{
  "n_layer": 25,
  "head_dim": 96,
  "norm": "rmsnorm",
  "norm_place": "pre",
  "norm_eps": 1e-06,
  "positions": "rope",
  "rope_fraction": 1.0,
  "qk_norm": true,
  "attn_scale": 0.116,
  "lr": 0.00275,
  "lr_head": 0.00605,
  "decay_fraction": 0.496,
  "seq_len": 1024
}
MLP neurons of a small language model. Each row is named by its layer, matrix (up: input weights; down: output weights) and neuron, and shows model dimensions 0-191. Each number is 128 + 24 x the weight over its row's rms, rounded and kept within 0 to 255. Numbers have three digits each.
After each neuron's rows, "fires on" lists the tokens most often at its 100 highest values on Wikipedia text that the model never trained on.

L15.up620:122118107158099169145193159122159155148185122085114131126146099143135159091161126148106147122123096099148115130161093114103125162153121143138124140150125120135148129138202108149148103113144115121149136097114130121119126137121106126122149141093145122098153173125101098105109113126140153137123097090109141083116142170118161139141142119140108161123111123099116093120121157144113156066137151113136105127146176124109116154179106129139162102128122100117155089112113120161116115141088131110113135132126120123178087128153083127099197068130156142137104118079149122158109125129124133133
L15.down620:066105145082096115101109109111126140158160163123125147113162104120108191117133170143113148093124093139118121114122104148116102123138154127113100154108146158123144126140130073114134140131120164120102121158134138130154090111135114091149100104091103141114141149146122072149122143123080138165128150118128140109112125121175147155141173156150112092104107127140143142167181145136175160157122142091128118132162145139154094187142182083122144116130085099143140147106125147122102109102112132086137122106151168111133117110131150113135170142124124116139118102154109129147149166094130124095
fires on: "il", "ol", "l", "at", "ct", "pt"

L9.up466:094168120140131129112153120117118125121115129139130136128112123123142143156164085093145145125098122087135116135134136130152153107087124101089126128176161136133155134118127102186110150131133099184117157101107147098172140109098122088110140128141125139093114135142143179140088153133082157089116115144161161100107128090070110142123148125106122146129129154106133152098106146123126130139130099139127083080147126108109174140126158152139102080111135127158137139125122109128108104109137147128188117110132169133122124159139103115122163087157111105096079124115073114144116165161078169113
L9.down466:143148124131134131155109129130156109105126149105109149128108134067110117131108141129114135151121089117120147109147124111151111137114114110129104080142141125142116110156125140139120130078112138158158148176147123116113120119141124116134166134125143130099136159146143096171105144157140118138063090116151146180141091100148108155094157071120153134201162140141124132123114125137089140150112123161123119167102148176107135092097143169104143142149121170140100145151186138172112157134078102116137128101176138114126075162122124109121134115111149103135089159133115122082148173121107120122
fires on: ")"

L6.up604:112148178127155159164159151152126090115113128174138092136147105142115155065116151153100115140126130124112130127091113110111116175171057136119118118124123080155112154101145131115123113105068090166128123139113141151144122080082142134104127119123114152092120175109135096141086136153126128135100118132124111139128134147074135134160103132150113118095109128149111126102142135115096106134081137132170146138152109118097127164162141117139094129152114096130137095183118114127185123124135115109129116127135182157134094157108105140155123099119161132142130104083123137153102146115147096148
L6.down604:146099127116132096133110137150113066127149162111155120109117105095187107131113115133155100140179150183113114112114043143149141150145102115137127197088132139122118124174138110112107117134120115156166150115138116160120126147173149161145115153123117126162119137125183092141105126128138093139129141100139130131078163159127144129120078098149113085106116129124107144124153121108162169130140122155154133116141161170117102091133147158123137130137104122080105156173133127148113111116163124132121118134121082154121115136139150082120142162136120094130123115152106117125100141174148156128
fires on: "d", "c", "k", "l"

L22.up316:082109112112142196158147125109105164164172140151100111095121086152103135096126075097135132158095135109149115146133119091107147135118119123150116100132084122125129176171137119123126132141133150141147097096152137127107101119136116147143131096139134128130114118172131162121135125118122117138113088101133085143084174148126154120117126114139151130089116130118138096120153102114143100135126140143161126123144096130120068158133182095139148122145170115099116148079134127075118102136152094105143116130129128147114115148095109105161115158126131141139063112099183097119143167094096110156
L22.down316:125167093120076077130105117155086135109085127143104170132189090097140133114069164118145093103119102144137095140121124112115127126119140150110131134127132149126130106095100158156086111117113166109132079158098133205131105154159092131157063110123093094131132106084097121141145139159144113146155113184132088122107118104143119121122134102127157103105125104120123111115136149164130137124159125121119140126100153124143124119146128188145149118135098116151104129152137150143102145154089152120155132139132106134141112108134141132092111164134097122137141140109098124110142143184146157137
fires on: " ", "==", "-", "\n", " |"

L15.up483:095147123145165166129133108121109106126141145092162116127115123119156141155097072078123133075112091122131152102159154068162158156089089115131104100152112161122142136139110110122150121093126158176128127161160113179119128122128143128132155130132165173098109134175122128125086161138080144140109115103127117126119135123125137106146141139103107157152130177108140195116088116127135143119125165106166092108146113098117109129107138132109161115163121167151145138103122082140136120126139127098155116108132137143099137141125068147149133086125141144116087136139087123142122143119106173125
L15.down483:161103141164134056099142134168110127098142121094096133173055115092108132178144096142135120114144115134121105127094144142144132112146116122150117140149157100125136170082148116121101123154127132091105160154104179120102146128112150177125130166092124135118157114158142116135199135153116143112133127117128144120159100109108120113144144166079137130123115104084141140144138132140125121123098112121107120135116153138145169105124145129092140150144103138132123142110188128164073151126106120123120151118141139087114092142132130155090143087102112128137149134134090176126151132128150077152
fires on: ")", " 18", " also"

L12.up90:126072146162160154120148142105128141111124124164130127088147123129146147109139139132163155131107101126161138146075102136101100141115132110130143150099138103150126140102144151124161143117070076139096114130099121124142112071139119115081128101115167176117130158155128125101100157138138146178139128122095142081129169129107113106117149112090113113090086124095119106117127116121129171121144100110144161141150159133116125160152157145124088128105126118159132080137145111122077090165148130134142127119128125121198182138139110108164150133149108114116164092093125157123097152135138129092
L12.down90:119129108153105100117150146101109149153120119126132164105127118116103099080139151096123151101135139107047140132160121078126149117104152159181125108129144150120106144096154076163116075140164085094121096159181113142140119144127117149098121108127182101146133149141125133120155154151158133126153125119122119147127147127142122116141151135132103124112112137163169135145106141129148149127107156138102120130111145104113143123092099130143138124141141115175101170145173118133153133120079111172116060121153091098120151142144103128145075149122125135138137173118121128098146131105128176177
fires on: " m", " f", "br", " found", " creat", " it"

L14.up530:120105121197149147123174104102118111139108095127115140115150162118126122079109131162158136155141115062154125156126145133120136129112109099090118112168122102141130097142133101128163139138110121125148151136115127153117104115163125106120144157104183126180115135171125141111159106153122115082142128147133136127164154113114180123159136096081105138120137145135148103098155168121110124123138129126117140109140142122092125159156124165142108088170166115140112108139074122110119177134151144083137121049122117136136153125121093106115076120081114113135100110115117133114110129114088168129
L14.down530:107093157178129115079094172113130121110124189104133123096113116123106134117096163154106145084122125085137094146104131154126152108098135115132102115137124130148106135106166140099150160093137149098161147121103090068125126121150151099168115142102103140119133094116152130132107114114128143104150141164169096140133115136150172123091124099129122118143107130160137084140122159157174161100118118122109075163107094188104136109120114148137150151107096091126121166118115114183126141136150163130130156110120124132142096159106186142124144119117123141125093137136111101098132127168127142109
fires on: "an", "am", "ist", "ham", "q", "id"

L12.up661:148143150183123154133168142099096136159108130152125123128135120166115143120123099161173174107128132152136141166094150116112123119156161116124122112144097130128075132140162118095122126124075093142130148124076157131160115123145103136131146083127150150151109161118153158118134128155108105127126167137133135093124171130144144118088124154075125118142127145136140128150121112146133134159095163116135152131137130132094098144107182130160126125119117122145071108098112124111105182091146097111188096127126131147125133151106126139155137108129170134057134139113118154160122127151173091071
L12.down661:137144144140135082082135157125112094138114179137144103137152161123139102147137149126138148101114099094111114123125094153143150155116127124122143175115128095098135088158151171118086144106112099151155122097179138145133120123127110131179125075151115111129131124113136185139141143120122125092143120081155126123111159097134050122123126157112133134150145137140142149098123137164106156167123079110099136083157127138117184129103112113127102144140129102162078126129140119124132132081118108124159117171140169097139124131137153103128127124143122107113121166153146126082164133160165177136
fires on: " (", " pro", "ro", " (19", " Pro"

L10.up653:100124120143115120170131167165083127118172154079131093122105141122111160116116150121137127095134145143086157106130126115130124152137118129105150119115122108118101164134094109111099132104138116109091122173156167154127148123161126158127138122157135136109081142170143119132103116155118132126137115097126135078104119148111153159091142139137108157124119159110139140096135113135098163118147155097138155143176136137152122165167123143177089127159112115059160109137170145151160168133157067135126155155135159142168149132097090171162131098126130107136080123141152136134090134120148097115
L10.down653:095161123103097131144084113136141124157124100086140079147169138104126115082142090168152127126118110149145132161121130096116116168119131162130161119146150160132131122103101149145097138167115124112146136128111139117089142094141160159181072094129152161097127112151111148149131109113115104128151104144124138145114128088127120112100139139102155118159123121104089084105101115126094122183137171109147098137157141127162160160109161143173124128117112112161132112103108141148120076122132153109122103116174125132136163139125123113134105097099165135119082113091152158139063113126117097148
fires on: "'", "et", "E", "&", "u"

L12.up293:125144157143115124149142148126137152152129162135126115090160134138157147136128053102129109102126092108106165104155084109113145144154147127112092119101121148140124133119085116148139157099100093112128127115091158103170164110111091101127141135128155115123166128140125155121081171152115150155143143097143093100161179146124143122158150147095128129168083156106113118068129104125114149117138125105117133161159136115122132179117156114106112088118128153151147139136113139104128098097153110147149100147118112131086153122093084091131127117089106079111105141127114099132087123162084094123
L12.down293:087129148085086089149099144183130129113108130113155149120122102101134123142139093114145116113123113100106122128123099168128136130098159129135115101134105143114106113121092140113192117147130136124125096104149134116098104116163132142136128116131102127123130103118110152120132100087145146100174139124137144095191093137121177159130124088134140135158145155106137093130080129141134052154099138117150113142115109122153161165107134118112144083123117119116155132127128128190136102109143119145177114159085117125139115132090115207157172145133120165127120088104143123101146088113123137118
fires on: "re", "e", "lo", "ple", "le"

L10.up680:093113121164088143147131106090113108112115138101155088144109123140138135099124080136120142162114141131102114179149147121115160135092108123119129127103137108169148125102138106123166144118163139171125098129128147137130146086099135084134148125112120115102204133140085158133101187126107138124103125125123126106117097144131102144134122152137071125106116131125133135160110146066123094111105130134128143101122140126146120144100162115164138164173115110126129107153119144088105086121172104144134154154136116100113172152104100118120086117156062104133159154162091148119141172127104148113
L10.down680:104125121138086116140096131153116107121102185119133146143109128080112120139149139125117134132090109073154124109155171139136120135143158112106175130115199162154122091183148107148147138137137127097097125122126117113146137161123134117132136091128138130109114119125124125136160129126084126128148145141126115104116099155104119112086174079157176113144110188163116171128173100105101145148134116124081144149146106136155083155149169131131122137115103119113092121155160121117088082121121111120143111152127179163161139120185099122128102133137144132107150121137147127094093108126102106098
fires on: "s", "g", "con", "pen", "f"

L10.up656:120112134145140120153117145189127138160148067152186136075094138141125150141134146101118124148116105071146105136092174143134144118141111098112144150161128117158126112153114106192120130144097119123086152189154134137140104142126137138104165143091117132110108122171135155125087108188144140081076092117129138117151151089117124132137129107092090109130128140125139115144136164122103124125134137134153135141138113121096108159169121120175102134172129135136132092136086102125144147131114157139144139079129156121134139141128078128133099111114129126109144105152086125103104138097080134124
L10.down656:187102101127140087099130132117107127131129163148159144127084105123100130134119148122089121148126170152141145130125076108108142144100127086149134093104132106107124115122147111124128064147128120131159106119132129109168120138132138142109113128149129095142142105129163104131167100163118102100121143141150107142105122087124154137122089090148134136130162129136113151155101179131084125155127117122121084121133085134152154099100089116095163101172081133113150158142138161166079114172125131127089146156090135136113113128118162121146157134144150172107109129134133158062151124084136112086
fires on: "am", "sa", "ham", "ce", "z", "ta"

L3.up648:060152135135149137122164106117137116119129123090145117134135109156109129132135108101131129096118108099136094142131125120175161177129155113118083150149107072134097104163120105169151142104145160146075086096078103143162099141178121143105106126173149109112090111136112094132124141116146154121120119124091106093132163136110096112174112159150124119119098154138109113166151097115124117103103107129134163130141077131148057130116123116127133092138150119123105082094110124112144176127105117088146146132158127170103134164115095146119131130115093149147128157127131134127106120126118103152
L3.down648:137106117151122133138155149124158143163088113137060156154109140091122116111115122167116105123127150146112167138094147161111135102153128147113106115117147114149156109139106133127136088138117127156136126118131127170157166114135101167131101142135121130126113137147092149140146165177112166123183151132114139129115113133091110154094129099129096145126131116089118125173161139158103124155125128147164137146099143213152114107099083091135107100112128150086144133130156191143118151167143088117134114100100125121115136141137126151113121069126128123102074120130150128113074124166152113151
fires on: ",", "W", "E", " |", "\n", " at"

L6.up2:082123148164125116124118151140149099127112079131193122120108139132120139146124144109085149090112112123104132183123151125118107107104108122111133157119122147169096129152098120113118159115120119105100112149132140112134142109133112116073116111118126125137105107151126169134124100126114182135055157123126166122090116121088126108096175110104122136117096077147142134118136154092093157121152107101131108143144142100131121160149154137157098135118163123131105125152103128118091177143143134145174172113114137121086153167149124164155090110148092091140130119140102166125157171140079147117
L6.down2:130140156149092094098084116116141122131095155079088148149108088117095080123122120158144117096136116117159184114099167102120134104156086128156139090114152101116104129136138110125115094157124136133159146151152107109118104139162137128185093148178102135129117108109128153101121098133137131142149117138135120098108080105164108113110132105153161083094127105113141153149118140139123124151119173187128131098126115084118182134121112131107146130113107152135135144122103132146141103106108121158104125168153108084089105146138114139119115160139195137109132128108178102131128113081118134132
fires on: "s", "ff", "com", "f"

L15.up609:051171148157143104168117162124147132158095143136144135088147083114111156178147139117095119174172094115156162126190115146125143155149127125087126108143135108131140165137091105160144135119098123157113123129114159119160146106103109175117115112139076129098115143171105161136103184147108146117120144129145160114121117146101114102119091141134127154143126109136092163112098103108125140120087133150132112104151146105114104134157129123126121067130137141115092121143097143114123108134122125150175105101114131113138129159161104158111139119140111129073096135129153111152128174115118100128
L15.down609:137117149144114155142161159126147132134151104126190100111101118102153089143122099111143156116107099142138142121122125125126091081144132129138154105141127123158124119124125139098132148142124119148129161136140145115128151102134157121127150131121146144127111106115165120111074151113095120170140135103130083127137119136102108139154146135126150157161168119144120126121104128107147129101125137143124116138094107164079140083136163144145122151123054153115077070097064139144146177158164123112088144101147156192089098145118122137141125139095107114091099070114160153169094129135133124096
fires on: "\n", " |", ")"

L6.up345:091137113155107096153122110121126126115142088090164125100121136160113161112135129129090154132129121160127153126108149117094113119125109175076125123128130115160095134105112131144154123125170138160098096165120156134133131118097114166116159139113128130112116205111090126115128136119127135069086100109087167116109119170102105139132104182140053125103098115116096125146156156103101116085117154078133129154135144153100102138106166138153106128144138140116119135092131098129128120098176107156171143115123150117106140159122125133164162112142123106158122117155100135139116160114090152145
L6.down345:120149154112110110142108110143124130145104181091092133142108109068142085137123169138162086131135153129178147124101156109108127147129122144158132128098119100149143105119116107127128160122108122123116137096141097131114088139183140117164117119128138133148070089128147140113154099102158110133140132144147165117100155103195091132131133068165192081170154152156129101117110111120087130126104150153074135133130127144125136160110166147154160138140154120125125131109087107168089113131148133142105143142144115127149107148162134135122142149140139131067136134146156099127125144135140144097
fires on: "s", "l"

L3.up184:112096138169097133123149148114089068097123126175164135082131131120121170100091155115155182091168118121138156107088096140147147204092146102128121153098124136141126193079105128159138143106135112139115181118117118142125111086130137107119158125158144123109120162156084138096112127158138160138151137159127135109163122120109134147089122153130099113102105111109143117132132110130110142115126120088138136139135169085119133148134143132142080091125115119129105126146145120131096084144106116138107100107126121141146153109068115116103133142145109112162104124109102126150129142175106100136
L3.down184:153124124127085101143083101115116116110113131138144120105141108072116113103159156098132136116150107145149138084125098124137112119071121080143111143108195124113122154133114146109114121124137126113115107097144139119110101124152133107133129101130135089136122142136143122119144142149224139119144151155132138141114152103114091150068147095168124127123106134133161133182124136142106187140121137109102157108079154087117167124075111126093128116120146146166134151159126142165080142143106171145113106121133079134120154162127136132128112154131149150127139091133125141155157081142107113100
fires on: " f", " m"

L10.up43:153081121126151111090146113147078100108160119118144086115146118163100156151082098137140191140146151132138126168098139065125161146160120161110122156168101077137100120168160128155117128093147124097079113141150114120145120118141111168147137135126157190121112131156085108140095115170130133119114131089112118121137137164127148114128099129139140102139121186142097126132104092128112104127131120112130135132125109154126120173162177134107104106134108150136142140146110110126156126139102123091114111077110155145167148112146130096148124141136106157144080100113139090116111153142126112104
L10.down43:162111121098161083153094116122124132135137110116125120133130175135122102137127103133105141081122137139064149127169110142141139152134116129105121108182135143127139146127140147148107136121097115081140111155073154127170139156140130156125130095116131131140111134104106140137112095148103095104094115177121112157142125108159146158166112144130138143108146104134132117136128094129140111143163116117149117145000160129166118139104142150121102173125116148085109156121086149132140172127190104144149136169103150117162144142100126130148124132117113144167130131121132156126129147147138128115
fires on: "\n"

L6.up294:099103106134162106148118115125137143160133080158160140102143139121123182114132090118111124136148144106082095171137149090162114102116160152084119119146116134159074135127136154115173145134152089161160111139095134121136138115117133103110129085140109139122149130103152166117132137108121127114109118176149159115109136125110124097129144169121104111162139122080113170119163131106103101124081168100097143160147157174113094154096133079138092110110168092151125109129143131144145126129140171120152135099139140144112161185153146123146113124138129102130143107117095144118168163099087128115
L6.down294:114100156163112085155157122073143138113139169172164109084103144119152090149137124109103092106177145106151127118091107118121153119127128146148121129135133126109167116127123140145051165132142141159118161127115129133129076120171123118143121100109120125177168120154150125104122078156146146175121143104153117136127152102139096127133119099170144090135108137116126160123112124120085102158120158150100112148150120126127094102150122139160152154150083128119113135133107125112151122123148129179127104123126103113161112158118165184156099154118104156123152141169124134122136187130160119137
fires on: "ad", "s", "f", "ter", "d", "ep"

L6.up549:109144127144115164161128104107100127138182137147159111103121140121136138133119103097090156114122115125092119121110123082115150190131116148120112120125080106136144126139118066172163116103111123130115112139099139164153143136122099175124128119111169117119094140135063146164104132167122122133132135125154132097134125163122140136177120167134137133140117166127118138107157104130127072145154118126113125104167077102127113161098152173099153129124141142115110111103140130133137160103112133105165116127151136112080146116077090129154161132147134158150086161188105124106095138130099082112
L6.down549:132053157115103125164099102103160134105102122125108151109155129120074126143108125131135114114150154143178142109120116147174122134106139154142117126156173081132138134183106147131151125143152086158112097106132072123106097107118098162150162135163128137158106143130100128134106127126095146148140133135110148104138089094108119100127137110140126129149129139105158125113097132153145126149123117123134138107103123110171149160135129105151187118130101087123153098144119134197168144171139108173141143118128137169131095161119146175110157159099156132129145107153126090111133129151153175134
fires on: "ro", "s", "e", "li", "le", "ne"

L18.up432:081126144143117166110142100129119131178099096142147096114101121099104148126116094113099148114129133138121122155113157171159117082112113147103125125148102103149151095150131113138121160099120110182113098118126125129124093055138136082107143107121143104152154145116115188127123177120100164156143129115160148105109134119139134141123139167133100144103145139100102134151138129122147161131108100127103177141136144113086098133176154176170128103107146119098117098110124137133130144106153102144164102155123183100110150149121152094183130125084150127083105167133119123114125162127122130139
L18.down432:142149157123170125127148105149120118084153103147130168148144130099156143108119179087146135158144128107122156166127099101118120143090119126103168140184120128104133125153165159113104103118125108177099094133138125135098135126146097116127131106129147130093137103149088119120081119154160148147071109155182116141128127102127113135113119098111188120170168160178132092149081134094162155131139111107114136098113108132152121125109141141137120087154117090096096121162135107122166146125086108145122119113130130133141115105129176136091167111139145154122151094152133091131138093109146140151
fires on: ")", " 2", " |", " 19", " 3"

L14.up231:053093135123141128145138128122121124129125161126117117137159088134100157106121127131107105119144142121105114181134125114103176175106122100133141114143130125165113164166121132106134107135144157131100100078143134123149109134169141115125144126148124118076113081128174163073115107120090143122084096126110109152126111114129131103142142158151137135100102152129134130134099097091101172188123098141141146111115118118129102171146139092124125122163161162103093126106147123102132128140151128087135090136093147134149137145087118101132147103131133163156087102110197143104156174116132125159
L14.down231:169125116122140102175124092132112124125151142148075105153151128114126121144141098156125152139110155120120143133129111107109181128111122120211100134131110153156138136147149195114144141157088149132113133124133145163131120119141089093122108123194137107126102127136126157130113078143096120145120164117137112165129127116140138127143137120141132113121150108100162053184177122171119126138111142117186094147053124143154134152143138096142128153139132130071100122129123152100125158128129164150149129151133112118133095134106140118154073113128148110121116105121138104151143140140132144158
fires on: "\n"

L2.up638:088119192140108129154145122084115134130104135131126092111120116136099161136090068161166123151126126107101089163114137095079173149100101157120124120105144123175109128133115134113113163108147139109103131109138088120159153118142144133108124090139129104103163106149159163122132120144138128151185102117115086120128138108137116082134104131111114130099117118120142117125164084061116133131106113172068132117140102118110093142134177121129129118129134158097136110162143130097097109133136109099132105138059124109123137122122137120139117107136116161160086115137167129089122151101116084139
L2.down638:111133130145076140161127154136115157164088144110079128066123163108135070108142117160153103156161133113127095111124146094134128124105104143180155119139104140133153107114099165123140134155154129123148099106157119139078113097116160134140116120155175118100132117128134151110110146162090130135153118091125128166125138113145091091115119074128139130116115147097121113112145121165128154121141125108134075108031129064136106122160134099131130100141142144111127110167143126149105111145150120113152118128136103092103139135099174112111158131114149113123172153148151129111125131116114151154
fires on: "=="

L16.up135:112094190110119165170134138161089097125119110112151136153164149137158161135146106117130140157113081144116130123133136111140119130124135167162124098159072118146103156115087097119163115127107099115152127118110165094126175126134117141099150143101118140144128086172078096123147124169115112125110114118079129146099155101099133147114154128113096130149131114131132131109121120133074109132171123127110131121133139120152107134120155096165106112166109107108149115139142107094090101158146068115153121131110163160132122145118144092149154103123146138146145147137137150134084132185073157166
L16.down135:133158126115120187134134154141156128156128147120150118161075139140106143151117110126142087133132132137102140090140181084138144139112113144124139121135141130148129123146109123118177123128108139167111123107105143113158098197122077131085104138125105151162126127079118121131127130111162156113083138174060137112159116137147112110150190094111113127136117125141108127115118141171094181143112179159092103107132175136149116148125134126125115115171085151116102150093124110133082121165123096119106106117140142101129151103125093145149167157099146129128142153162130153127147146158131135126
fires on: " with", "te", " to", " in"

L12.up679:120064162137115118154137156130142081154108120150135106095122116144090144149084109127126178162134077150130098148121154102107154190120103135123134158155100136165115115147127129132100160138169114114103109123124102143132145131123156176111153108130150096127161118168118147096157123156124121133146136127098107098118151108122120098152122118114136135131133139117153131143156096114117129156076121114109119126135116111090111166137165112093074101143086127115150068117145106135081103087153136089141118115115138122127108134133131142110126149167111192108140138117138199142120175100114119120
L12.down679:100138148166112123191117125121103161135080161132121127104142135118121115141143163160146142145146126116117109130134095129144114132103131138172138102145102126143110097124127188128098128204104123118146127118190112165101099083126126124140128094172141126110132107118141170127131153137071147168128124117137120152104131119160071132130179089106140136109116136097123111136157129198123144116095129119159107121101168089134131130133112109129153086143154135098128128161172127153116135141139164138149149140133101078140091143094152119116158133151136103120123167116174110146123139142122136166
fires on: "=="

L16.up226:078144125140168129136170111127147133115140088117136122123124101142120152104097128124171158187130149091146118139140135163107117156137090124080121079129116104096130132084142051150127107151115133118148139099157148141096113121113123105115110111137133082114162169135155101112122108126137117139098131119109115113105130111141186121158147140152132146126083146083105117140122141124116130109133095115159182119141151168141146162183090105138133132106148138145149128107136092111104103111140136088109157143140185118128167148125071151113111131125161177144132150108145120155104125118126107170
L16.down226:097101127090109127145125103152098114123099137096176155152172113122148091091119106118114120107142094161135145096129172163116144127118137168115129119118114083110117090119151057137142164132138122148152126132157140105096131112130132124130132143104160143129152095115146087119095138120122136135130179119099202111123141095136113119121117111107137121135121143142133181130130113101137176116138128142139114164102147129142128161113171138156123131148118131109139158120113168175137163107191147103126112093146105153147087114154175087133140181150116086143147129143162113101115143152168130107
fires on: "il", "v", "j", "l", "k"

L12.up150:108119142132107116132104151139113148113136108107143099114131107115141136137140090124098145106138152150175147124140092122154161155147155074103134133159079121161117147104141122124140114152140145152137099103155150129180113157170132151090157135138192138093116116098139121153124167104113124106097118139170122109124139207115118097132161130092119170195106118152125107129121165106165159125144125154093112129131108122133059184124167103141157121172129114119113134131124133078105122139137147133135160112118146134155102102133101139093117113156122128111105124096157093130106166124115121140
L12.down150:173086084091156090137137157096159109170147139133127142142139080100155094143122130139119126158100199163081145137127135111103193146136131145143122116172113109124133199163155148135141130143117139142152128115102165172111099098103160136091125120134135107114121170124129154160101145113121125144066135107144147125096126110125115158145082143122080138106147120128118108149119113109143104151109152148182156144092124119128120131114126155128086151166123136082138127133130125143138111163160119125163121092111113124104154103110163142147116131137150125108107127102120138136098146114099168136
fires on: "\n", " \"", "\""

L9.up361:092138150132122122130171127114114152139195110132122170155165138143164143090106110124121104102092162103115107124159165146138126138127132097101128123085123154159157111164090127114096102156105165144115098132124170178142159122165128121124065129097104125101151056101090147118115110135146142123126122145105108163126168123105145161133148126136131118097133143141150156143159156125119138136113122134122174110115131132117081170157195116085118129134138143117147156137108127122098161086153119120127123138133157130111128102105171114139132111091102126157127141088147131108124126089110124177
L9.down361:130144189132091132104139133134116153117157119102097152148109164145127120132082113130117129113148146124115087109126130123157102096127083102162161192125153182154156115162143102097142150180126147137152106108122131146121125115156135122127152118138138154150148156154113156122155119098147189173124147131122134157131138118101110130096135120144132141128141115161107095155114109142092140127119173109170142145079101092123171157098138108145123143089124094135100125154135150103187137116138131135132144127143140123162148154073105105166091141103166126098149152128149100149100157147111165156
fires on: "\n"

L12.up539:085140166162115122147122145108153134153141093157128106113145126136103141103094099136096159114119125154146093176103158115112143090118102143107114118150107127155121153154130105146143097132143113147145084081152064129145140099133162097114131148156152157105188103136116149117141133133130160136104129117130133090173171146136131087142123123157120145118085177106101121134166081095135128168131116133113116144130096115086111138131146110151097073134125159084127102120132154097104149151133115104121154090094133117107142180114104153136076126117146152116120139141166150125111154089118096132
L12.down539:098142164140094108167117131123101133141113144130098142094124113069102127129118129115141106121120165126115118138140124082125114126114105107183104125106128146145163132159121136108112122168121189147150115153146151169101099106172127124129096107153135136128107094100099119141142141155108110146124109146131131173131164144132122151134150102111139116124165157082112088114174154219113145120130132100169098110097161131138155120113152122113102121141159139126094068124165137137123158109129140149154145138144078108146133115074129153114125147145096135151126183135134100116146120141111159173
fires on: "==", ".", " and", " to"

L6.up553:117088125138120149123129096190166104100148100098115119071141151149124138108148113134080113159096129124070163110089138122133173120128109124138135095167094158151114123105142120148148114085127155121156118115142154115157146120123103157137101124111155136124103133100092117122118151164147131131097121092138130082119146154110171145177089142126080152120131188102136138107139153112109102161157142126166125142142130102113091133096182150153140099120125156122159106126122130151134147132108085100160133100131145121116141132110100095144129111127098130131103142150096132160059139120087115142
L6.down553:103121122152111135114058146093124101137130134140099117118089128101101087110112178126154095108129136145138115116120115100118182105124089159129133115126168132126128135156129130121128174110131132174150124075094130117176075144094101174115144142132114124148103094110144183126113146113108150129112119139151157137106128084163083135161111093178130104170109121157143119131109168110121139150121139120111109113138074097155101166097126132131088150127149141166137128098099141143121138102123117132129135123149144151148163153142136146128140126127062149092154113171110158131138118166134153109
fires on: "re", "s", "y", "e"

L6.up155:093136167102124165162138118102143154117099062140157123159096137167168149089128119172118150159143137089117162165139150130145126117087088140097132113150117093093133144122189105119126139098101141144159108114134158135107096129100118125139117123106142164116171139123147120109123167155141106106100106154134097119151129113103178125158119123091091122097097145096144098126116114115093119130109166135158137093140146127117125165139112097119158110139113139128062149079142129130119132124122152141142135076108115155145180132143131143156161143110146139103147166102128164147094149133106154137
L6.down155:108083134109146116123121151143120125092131098122120153163166146126162103143141135198100129119110104152110147137169103161119152145148091113123117093138136148171161070091123144118118124103116075139111152097150134132164110146126112106126122127142121104128150106127146074099155131085119138107139118110149105115148107131149129137122171114089105167132140196109130147144134132130134137107103145088130168122128111110123113147089088166124130072150163138137126168139146161155125175138113135065108144154150133153135100111165117146102107120171124106149158147144119116086099153119144112111
fires on: "li", "l", "il", "bor", "en", "ce"

L6.up90:072103130134151140132164117134107122087128147155137149143124137128124158084120112103163167137119121145078137137152138112109134141108118162114166111141110153146125145131123083194141127130116149151162132138156150108124120103114107111087133091136153114123160112163076138132099142164086153113121150122132146091139123132070132130122113112127121134143144154114136136104109054128102115148077181101122108133143154127140126145137169128114108160130092126144150128144113121113128168150114131109149139093125170126098178120149118120103129073153069117125088148147098093119100145127095173094
L6.down90:123177137161117103161125114103114129125122140120153151124096164104135074161139096118147122118130123135171147122133078098178147137147119115138145142155097112133137095165147110100121122144124144134127141167178137108114153089149139113126155133109114120072136144132140128156149134138136151082089123112138102150101097122116118122085135100142163125135135125127114105149114134185132153157116104186113089150122167128105125078075113122080129170116094132143118115148182154174130133115092153103121138117159147134136145118082147109102139116113156105147101083125143122088159143096091120101
fires on: ")"